config.yaml
n_head: 3
n_kv_head: 1
head_dim: 64
activation: "swiglu"
init: "uniform"
init_std_o: 0.0
lr_mult_down: 2.0
warmup_steps: 200
final_lr_fraction: 0.1
doc_mask: true
MLP neurons of a small language model. Each row is named by its layer, matrix (gate and up: input weights; down: output weights) and neuron, and shows model dimensions 128-191. Each number is 200 + 40 x the weight over its row's rms, rounded and kept within 0 to 999. A neuron's up and down rows have the sign that makes its largest values positive.
A block is one neuron, or neurons of one layer that tend to fire together. Before each block is what it responds to, as a language model described it from the Wikipedia text at the highest values.

Responds to: Line breaks and dashes right after a Wikipedia markdown table's header row, just before or inside the |---| separator line; also line breaks after date lines in match listings.
L5.gate37,185,139,181,199,175,194,236,248,220,223,208,233,197,97,204,175,121,177,214,163,142,244,170,244,221,182,228,154,176,142,217,196,129,208,149,174,252,185,196,254,227,198,195,226,190,246,179,232,191,180,209,237,203,191,220,248,150,208,168,211,270,200,286,203
L5.up37,177,190,252,222,197,188,174,200,208,159,285,180,237,211,193,127,182,234,150,234,192,203,221,188,194,135,195,155,236,223,224,217,219,243,177,198,177,245,261,209,133,226,228,172,113,205,195,150,210,247,206,202,184,66,147,146,207,224,217,219,187,184,198,197
L5.down37,189,235,235,114,197,146,219,161,231,183,225,228,197,227,220,223,192,204,184,264,211,197,188,242,148,234,271,119,208,100,196,191,194,245,181,78,142,121,184,210,252,213,191,248,182,215,222,199,174,202,260,205,191,219,248,213,146,212,178,252,236,161,155,210
L5.gate215,137,196,199,150,181,191,169,243,273,200,192,282,144,163,158,165,177,197,178,195,190,185,196,174,170,260,176,173,179,177,243,150,102,189,164,258,177,196,218,285,200,165,230,183,128,172,236,210,165,249,197,256,186,165,199,183,180,266,282,199,254,150,179,162
L5.up215,153,147,158,274,141,210,150,170,200,213,193,288,180,138,198,190,166,168,158,150,203,228,153,94,216,230,201,181,241,297,247,233,195,245,151,217,196,246,164,234,198,230,256,199,196,181,170,166,260,239,199,228,189,221,263,257,251,218,180,214,230,159,165,251
L5.down215,182,202,199,178,236,167,209,169,158,157,193,204,155,123,187,196,212,231,109,204,243,317,241,199,163,260,186,160,223,219,189,204,214,202,238,221,157,184,234,237,170,280,218,165,173,195,167,207,229,245,167,276,251,180,254,228,194,213,183,153,223,157,212,257
L5.gate272,197,222,256,174,265,225,211,191,166,276,151,179,109,206,187,205,178,185,191,190,213,225,231,157,195,181,197,169,139,165,159,116,115,246,226,177,198,166,223,177,222,233,174,232,160,203,166,306,223,330,231,139,187,96,168,235,184,173,182,174,205,223,164,191
L5.up272,212,226,188,228,239,203,157,227,191,175,152,250,189,226,221,263,144,178,192,166,122,230,265,212,146,219,264,259,128,136,187,190,193,231,156,243,143,166,163,150,214,235,268,245,173,159,238,184,176,234,146,179,177,118,180,211,172,189,255,149,213,217,135,221
L5.down272,245,195,189,152,102,245,175,136,230,206,234,177,185,260,221,207,116,146,167,255,183,234,190,269,191,273,179,150,247,230,194,133,248,248,197,133,154,192,262,268,153,216,197,224,241,167,151,230,255,147,171,195,203,112,221,258,236,228,158,151,187,253,145,188
L5.gate304,157,186,229,193,191,272,217,205,208,237,259,211,208,230,243,254,127,189,236,201,308,229,240,168,214,234,137,115,235,281,139,146,204,195,200,237,221,231,143,211,185,125,186,168,219,237,194,177,233,156,214,130,142,247,170,180,179,244,273,236,176,178,222,248
L5.up304,170,229,253,260,145,163,146,173,236,189,178,254,248,213,155,116,190,192,168,157,218,202,208,148,190,200,130,195,181,221,208,217,167,132,182,198,204,170,200,246,211,155,165,149,141,225,230,260,204,249,213,232,94,112,183,198,218,200,219,139,194,236,144,126
L5.down304,134,187,200,171,164,242,245,208,253,245,275,253,236,179,180,181,218,293,224,160,177,235,188,231,217,139,212,218,183,243,199,214,178,178,169,135,186,181,226,228,195,176,206,208,194,177,253,226,233,192,191,227,183,230,164,183,136,196,249,195,331,173,182,195

Responds to: Noun-phrase openers expecting more: quantifiers and superlatives (every, only, last, most, total), plus "and" joining two personal names in narratives.
L11.gate66,170,262,248,183,204,170,183,136,260,234,181,151,203,206,203,289,224,200,168,164,259,202,227,263,221,220,218,193,212,139,255,220,178,239,256,169,223,169,257,225,239,253,211,241,251,210,228,248,256,224,229,187,138,180,143,203,192,190,211,245,253,234,145,207
L11.up66,191,185,289,205,175,187,200,174,217,248,188,124,251,213,216,190,124,195,237,206,179,125,199,196,175,93,270,232,146,168,190,159,159,226,161,220,194,187,160,205,190,214,221,202,164,186,231,186,251,220,209,254,210,191,261,111,81,206,162,169,206,225,187,221
L11.down66,217,234,212,190,136,219,231,194,236,182,185,198,167,206,199,158,90,153,181,224,201,285,230,220,254,244,221,245,298,202,222,256,280,274,189,212,185,211,186,185,191,142,185,213,208,238,158,191,228,154,151,166,229,279,214,229,161,207,242,281,196,218,118,203
L11.gate145,219,234,167,148,171,238,222,183,219,203,172,176,172,210,219,229,183,203,192,265,224,231,197,244,200,222,227,221,190,237,168,91,144,258,257,216,273,209,199,205,146,207,228,242,340,186,209,168,196,171,180,225,194,197,218,166,216,153,249,169,198,226,141,306
L11.up145,251,163,206,186,198,241,230,163,200,227,188,145,148,206,232,193,239,156,221,177,225,217,216,269,183,220,188,174,152,218,193,176,151,250,262,246,216,191,137,157,191,212,239,200,249,240,244,188,176,194,253,193,160,186,236,204,133,212,303,233,115,181,132,231
L11.down145,143,255,185,253,226,193,159,150,224,195,187,184,218,231,162,168,210,0,210,210,168,188,200,139,117,160,161,161,243,153,209,234,255,145,188,156,221,166,184,188,226,184,175,145,162,263,160,234,213,234,203,213,241,273,158,281,170,214,157,209,241,207,240,148
L11.gate278,265,208,219,130,274,118,221,197,252,184,197,202,101,207,226,204,199,136,249,113,198,166,213,195,174,198,229,263,121,218,177,199,201,193,129,172,276,189,258,191,172,222,222,202,246,210,134,240,200,193,202,224,198,302,153,198,237,170,265,245,237,139,235,176
L11.up278,258,171,225,126,213,224,189,211,145,197,236,195,128,209,273,217,225,169,162,232,181,193,304,160,148,235,237,190,171,158,181,241,234,161,162,184,284,173,255,150,257,223,190,196,169,175,157,191,208,229,287,299,254,279,171,217,233,211,215,256,196,159,217,289
L11.down278,198,241,269,155,150,224,117,212,145,267,193,107,258,196,229,227,174,193,201,200,220,183,333,173,205,171,166,279,194,202,170,227,212,198,209,118,291,181,184,274,127,238,231,201,171,263,174,158,156,225,214,257,246,242,187,228,245,200,194,214,209,207,204,148
L11.gate456,239,248,159,212,179,105,181,220,210,135,256,170,246,176,175,184,190,171,226,174,302,239,175,248,264,160,215,120,211,234,202,105,174,231,170,266,253,174,260,281,174,187,199,178,205,211,208,200,184,186,178,226,136,205,131,182,197,214,254,141,217,170,209,199
L11.up456,220,262,184,233,150,204,177,219,219,188,218,230,155,195,177,218,248,101,172,150,228,231,264,193,127,175,225,155,200,177,189,161,188,224,155,168,221,181,212,203,260,156,204,118,194,236,168,183,226,192,241,162,138,279,202,253,251,194,232,198,240,203,167,240
L11.down456,253,203,136,254,229,283,222,226,193,172,147,253,235,267,242,146,193,168,258,189,212,156,158,260,173,177,193,234,203,186,179,259,191,230,144,201,186,242,147,197,193,205,214,190,219,234,304,233,199,242,187,246,233,105,216,259,169,244,251,149,190,255,268,217

Responds to: Determiners and quantifiers that open a noun phrase, mostly after "the" or in quoted or negated clauses: first, only, any, enough, most, no, last, every.
L8.gate322,238,245,220,99,262,193,213,113,265,215,160,142,149,162,233,229,170,298,204,204,208,199,94,125,215,234,238,219,269,174,153,234,175,143,206,251,227,215,220,274,196,139,227,202,191,189,167,167,227,216,235,212,192,189,180,226,203,222,196,110,221,178,249,201
L8.up322,309,156,208,147,246,188,218,217,269,197,198,145,219,197,215,220,167,173,222,156,223,166,205,224,178,245,149,161,240,270,189,141,171,194,111,115,195,158,191,211,205,252,214,175,290,225,175,223,243,191,231,255,184,224,190,180,188,255,261,221,225,176,167,181
L8.down322,241,208,115,247,172,166,217,131,315,226,160,230,146,94,217,235,222,222,235,219,231,154,201,237,194,207,186,190,173,133,218,217,173,166,128,171,199,189,253,200,144,207,181,160,180,281,149,210,275,143,175,211,213,177,176,172,219,251,195,202,194,147,264,221

Responds to: The apostrophe of a possessive 's after a noun or name, e.g. college's, Brazil's, Women's; weakly, stems before suffixes (neigh-bor-ing, sustain-ed).
L8.gate68,229,219,189,150,218,252,316,193,228,168,198,205,185,199,127,178,222,194,171,189,219,184,190,179,185,161,226,214,184,297,178,158,173,145,199,165,184,193,209,152,285,231,137,200,183,247,215,179,259,199,177,193,198,265,138,225,206,161,165,156,242,208,229,191
L8.up68,72,208,121,231,248,287,181,208,201,181,200,266,199,165,199,225,190,183,209,251,222,171,171,205,199,250,188,209,227,170,207,212,176,191,255,239,225,173,198,126,220,176,229,153,278,156,164,192,215,185,159,232,165,206,245,168,110,211,172,148,195,207,181,324
L8.down68,198,179,129,150,163,176,231,215,206,207,220,189,176,214,110,116,241,162,202,163,205,239,259,181,188,97,189,225,202,266,161,161,143,211,200,134,165,131,224,261,223,198,167,221,177,212,211,131,230,201,229,146,206,204,212,166,217,112,180,161,249,201,188,199

Responds to: Newline tokens that end a pipe-delimited table row, usually right after a closing |, before the next row, as in fight records, election results and sports tables.
L11.gate137,229,193,174,169,162,195,253,206,204,276,175,128,166,204,159,223,131,227,214,188,272,221,193,177,135,273,161,216,260,218,185,191,232,207,165,210,197,222,148,202,159,241,153,196,233,218,223,268,249,233,166,165,208,243,250,207,145,222,198,197,212,186,204,210
L11.up137,222,201,201,181,179,214,233,180,205,194,97,173,117,194,247,222,159,254,193,150,183,174,263,223,145,248,179,189,222,231,157,166,199,172,188,172,186,303,206,181,170,170,234,113,209,219,180,242,175,188,261,187,226,230,283,231,161,234,238,187,246,187,192,225
L11.down137,204,245,171,198,191,205,257,177,174,180,190,174,207,205,203,240,129,0,97,243,244,248,145,193,146,256,223,154,300,201,276,233,194,155,222,182,249,248,161,184,203,219,182,242,184,182,238,235,166,205,192,191,214,146,212,223,199,275,154,193,182,139,238,186
L11.gate353,239,226,232,179,198,163,197,198,154,243,171,168,176,226,171,305,184,212,199,237,219,179,146,212,195,189,180,164,193,225,187,158,179,187,247,200,253,176,236,193,224,154,197,159,241,188,205,231,169,208,155,188,155,150,157,183,210,128,210,182,189,155,257,192
L11.up353,215,193,245,267,198,235,226,243,222,286,107,216,167,225,201,227,228,174,167,169,188,261,212,241,181,220,155,212,206,231,199,226,205,257,178,194,214,304,192,269,246,201,260,217,183,214,184,239,177,253,171,181,180,166,188,284,246,241,249,199,262,170,208,199
L11.down353,255,216,157,207,216,197,266,111,110,125,229,218,192,205,175,216,183,82,293,223,205,227,234,151,117,215,251,264,215,214,224,248,166,217,152,176,220,204,202,205,162,237,261,304,135,224,216,171,195,185,179,203,151,141,221,167,149,153,245,222,134,138,203,180
L11.gate363,263,163,205,211,164,236,224,195,245,156,186,244,253,227,230,225,202,180,246,264,198,251,242,152,247,259,164,182,206,215,298,250,184,153,176,230,206,201,228,231,240,216,198,212,250,218,256,164,165,206,185,169,276,132,240,223,249,183,217,174,220,177,183,177
L11.up363,262,171,221,189,220,139,211,215,201,171,245,217,215,171,182,177,237,177,251,176,228,202,135,154,246,236,136,185,180,257,260,236,287,242,240,171,229,234,153,243,152,199,138,229,206,212,197,215,134,217,223,138,225,176,208,299,146,211,215,134,154,207,246,233
L11.down363,175,169,190,205,119,184,217,113,188,190,196,175,193,174,186,264,152,118,241,198,130,184,88,227,192,222,156,209,204,194,227,250,155,198,231,208,269,200,200,189,198,170,211,256,227,209,198,183,185,238,218,246,231,269,125,228,137,171,229,170,185,136,242,231
L11.gate453,180,120,160,150,184,154,261,195,182,158,169,190,191,190,190,217,217,206,172,222,200,212,173,264,284,200,183,203,260,157,227,224,132,145,223,133,197,256,234,222,252,207,231,247,194,164,150,231,198,238,190,130,162,162,184,193,161,263,226,190,260,178,206,131
L11.up453,227,172,158,114,242,179,206,178,192,178,223,173,166,207,167,228,246,92,248,187,228,247,166,289,191,153,100,143,256,197,219,171,168,172,187,190,123,241,216,259,192,222,218,168,151,168,210,242,246,178,258,167,228,203,196,165,150,179,268,211,218,167,210,154
L11.down453,183,158,138,238,211,154,222,127,130,223,195,191,215,192,212,186,195,0,207,217,228,270,164,216,150,212,215,158,221,188,236,171,184,198,213,165,193,230,228,188,192,221,197,241,153,211,213,204,163,183,223,195,222,177,243,214,161,220,201,170,246,201,173,212

Responds to: Pipe separators after venues or cities in sports results tables (e.g. 1961 Sofia |), plus possessive apostrophes and compound hyphens, as in men's, Women's, blue-eyed.
L11.gate71,255,250,226,190,143,179,216,156,200,232,193,267,170,297,113,269,153,210,176,170,227,156,191,167,217,189,282,194,208,242,230,209,240,176,262,237,173,196,139,113,176,134,151,156,181,178,192,241,244,198,233,230,159,171,281,213,150,236,183,183,206,246,296,216
L11.up71,224,234,209,226,231,223,233,195,217,154,221,211,251,168,210,273,157,211,167,159,148,192,184,188,295,200,228,168,199,270,229,171,253,247,231,202,210,205,243,195,209,279,133,165,128,121,237,262,228,198,137,183,157,220,234,210,210,222,241,270,233,216,242,130
L11.down71,130,168,178,145,204,180,143,189,122,194,157,216,280,154,188,206,166,145,225,238,80,136,206,244,228,227,233,231,151,202,193,181,183,228,139,180,181,162,163,218,181,252,259,277,233,207,235,180,236,190,204,220,239,142,192,198,167,155,189,203,261,193,134,150
L11.gate274,155,135,238,192,211,94,240,271,227,179,186,120,210,241,204,252,218,146,187,219,204,218,208,156,149,223,252,204,173,253,223,243,251,199,195,207,201,217,100,162,207,132,263,249,191,123,165,220,186,220,225,217,152,230,87,118,237,167,60,206,254,220,122,150
L11.up274,286,178,249,217,189,200,252,243,204,189,182,150,204,176,173,207,190,189,202,214,210,262,215,147,213,270,198,168,245,209,177,166,249,158,253,198,216,212,183,141,170,137,308,189,243,193,211,240,220,189,200,168,246,162,211,180,253,171,178,184,252,220,148,211
L11.down274,242,260,235,237,166,226,201,186,280,198,149,264,167,196,209,223,196,109,172,148,161,219,264,203,198,195,121,157,226,150,162,166,208,189,129,255,233,249,203,176,110,103,203,202,213,201,147,175,192,193,202,241,162,186,203,164,194,195,207,171,188,234,187,234
L11.gate400,239,140,213,182,201,184,163,151,232,222,203,93,206,241,231,208,270,257,191,162,246,251,246,186,175,223,156,160,252,184,274,157,250,179,209,262,210,153,227,254,228,231,235,222,248,113,197,264,212,190,180,203,143,206,162,145,244,206,175,240,224,193,199,197
L11.up400,197,253,199,164,171,211,201,252,293,168,221,198,232,221,115,242,211,229,215,136,159,270,263,238,141,200,175,232,261,204,213,200,262,169,250,225,306,196,189,235,189,216,263,199,187,175,226,219,245,150,170,197,159,236,188,202,179,149,144,125,147,284,132,201
L11.down400,258,302,156,189,138,252,165,266,176,168,170,208,247,160,171,164,154,149,216,205,172,200,203,216,201,216,132,228,226,185,96,180,185,188,131,229,300,187,202,203,164,195,161,205,255,129,178,187,195,150,173,139,173,244,226,195,260,202,182,256,175,146,218,233
L11.gate450,230,290,230,259,233,165,165,220,190,194,198,161,210,206,151,180,264,198,229,189,177,176,193,156,162,171,255,194,277,194,280,155,210,284,251,184,189,181,223,145,213,152,217,197,224,152,186,181,286,215,241,233,205,282,177,165,183,255,196,149,201,204,261,231
L11.up450,241,240,160,207,264,202,230,190,189,181,168,225,185,198,131,258,238,161,192,164,179,224,170,237,226,214,139,198,233,199,190,140,146,163,181,210,199,240,134,184,195,191,190,211,273,136,213,234,187,205,252,129,127,260,177,273,118,172,217,168,201,312,202,207
L11.down450,199,229,209,204,153,181,263,233,202,201,170,260,196,239,227,138,196,122,159,180,214,250,302,239,155,195,226,219,150,202,238,196,247,208,175,160,172,179,165,162,138,256,180,157,163,202,166,216,241,184,246,164,209,116,152,143,151,195,172,213,187,200,272,179

Responds to: Determiners starting a noun phrase, especially a right after an opening quote in reviews, plus this, that, no, any, each.
L5.gate194,173,223,181,134,190,185,223,165,196,246,203,265,212,205,274,196,212,138,173,230,187,209,228,205,231,200,142,167,115,196,182,233,214,196,208,240,226,205,184,246,181,172,117,185,270,252,220,161,200,184,220,183,326,219,203,255,198,146,166,177,174,110,219,189
L5.up194,301,172,188,86,200,273,217,179,227,204,191,242,265,226,318,206,150,193,206,199,152,233,131,176,170,210,246,287,186,212,214,187,192,191,254,180,195,165,177,224,211,220,157,154,222,216,117,257,182,128,206,147,199,217,185,236,205,170,207,225,224,166,218,218
L5.down194,162,216,207,211,195,247,235,185,218,236,217,289,165,219,193,129,224,185,176,203,196,243,133,171,209,189,214,227,102,233,226,215,233,230,209,271,228,232,232,188,174,203,213,59,197,231,227,179,217,205,201,195,152,217,191,165,194,223,189,137,227,199,168,231
L5.gate198,248,211,211,279,203,247,177,106,258,229,204,147,189,213,305,197,93,216,180,214,250,170,160,140,151,201,210,258,172,184,206,275,247,230,114,214,253,194,178,238,231,253,144,174,220,212,155,223,221,183,241,179,200,194,190,177,159,222,231,196,201,228,156,227
L5.up198,187,207,119,239,138,233,215,183,240,218,176,276,184,187,238,153,178,113,240,172,230,140,132,168,251,160,223,168,143,190,264,225,202,151,160,256,199,194,102,251,250,211,186,221,206,224,187,201,248,169,177,176,230,198,151,216,199,226,238,169,183,250,251,183
L5.down198,194,282,206,160,194,239,233,128,267,239,205,158,167,205,266,240,166,103,251,234,216,252,164,210,226,253,218,320,155,243,119,229,183,233,219,123,250,163,261,170,183,238,185,106,213,175,181,167,265,212,182,191,170,158,235,214,262,240,226,209,200,221,230,117
L5.gate302,240,243,140,215,262,200,226,242,205,219,182,214,233,231,309,241,244,121,249,233,294,239,176,170,198,199,203,242,158,233,170,222,161,244,161,245,217,236,151,196,193,243,199,189,283,260,184,122,177,164,251,211,199,210,142,216,251,181,242,224,167,212,237,189
L5.up302,246,185,235,225,204,205,205,234,279,230,204,172,213,216,234,204,162,88,172,224,254,250,154,144,150,308,163,202,140,193,250,176,165,193,216,230,234,256,106,232,168,213,205,197,226,210,196,197,239,229,265,230,162,164,155,282,176,203,227,187,159,203,219,291
L5.down302,229,150,188,195,193,188,214,152,203,208,140,227,215,241,154,234,251,69,163,190,192,240,104,261,146,178,262,190,129,171,232,244,197,191,216,98,199,199,173,190,191,152,207,218,201,255,173,213,182,209,163,194,195,196,274,206,176,261,226,187,213,227,190,143
L5.gate396,219,186,171,177,182,166,171,183,230,209,165,216,194,193,216,177,166,137,177,252,179,199,155,134,199,154,251,118,241,216,220,244,176,232,268,267,242,174,156,207,117,199,205,153,271,191,233,177,250,209,155,76,188,202,146,193,229,208,201,158,196,226,147,233
L5.up396,191,202,142,172,189,211,248,225,224,290,205,240,167,210,241,229,149,138,217,125,221,267,237,135,141,189,165,213,198,236,213,167,246,119,173,240,276,169,123,128,200,212,252,183,196,184,146,179,166,137,176,115,218,229,198,166,205,243,160,177,239,226,223,167
L5.down396,197,216,157,115,242,139,206,149,239,236,225,138,180,166,246,229,132,107,159,211,205,244,233,210,280,209,296,208,230,188,155,180,136,219,195,193,159,180,130,179,198,249,226,187,265,221,231,174,175,215,181,144,195,263,194,224,208,274,233,212,169,228,181,231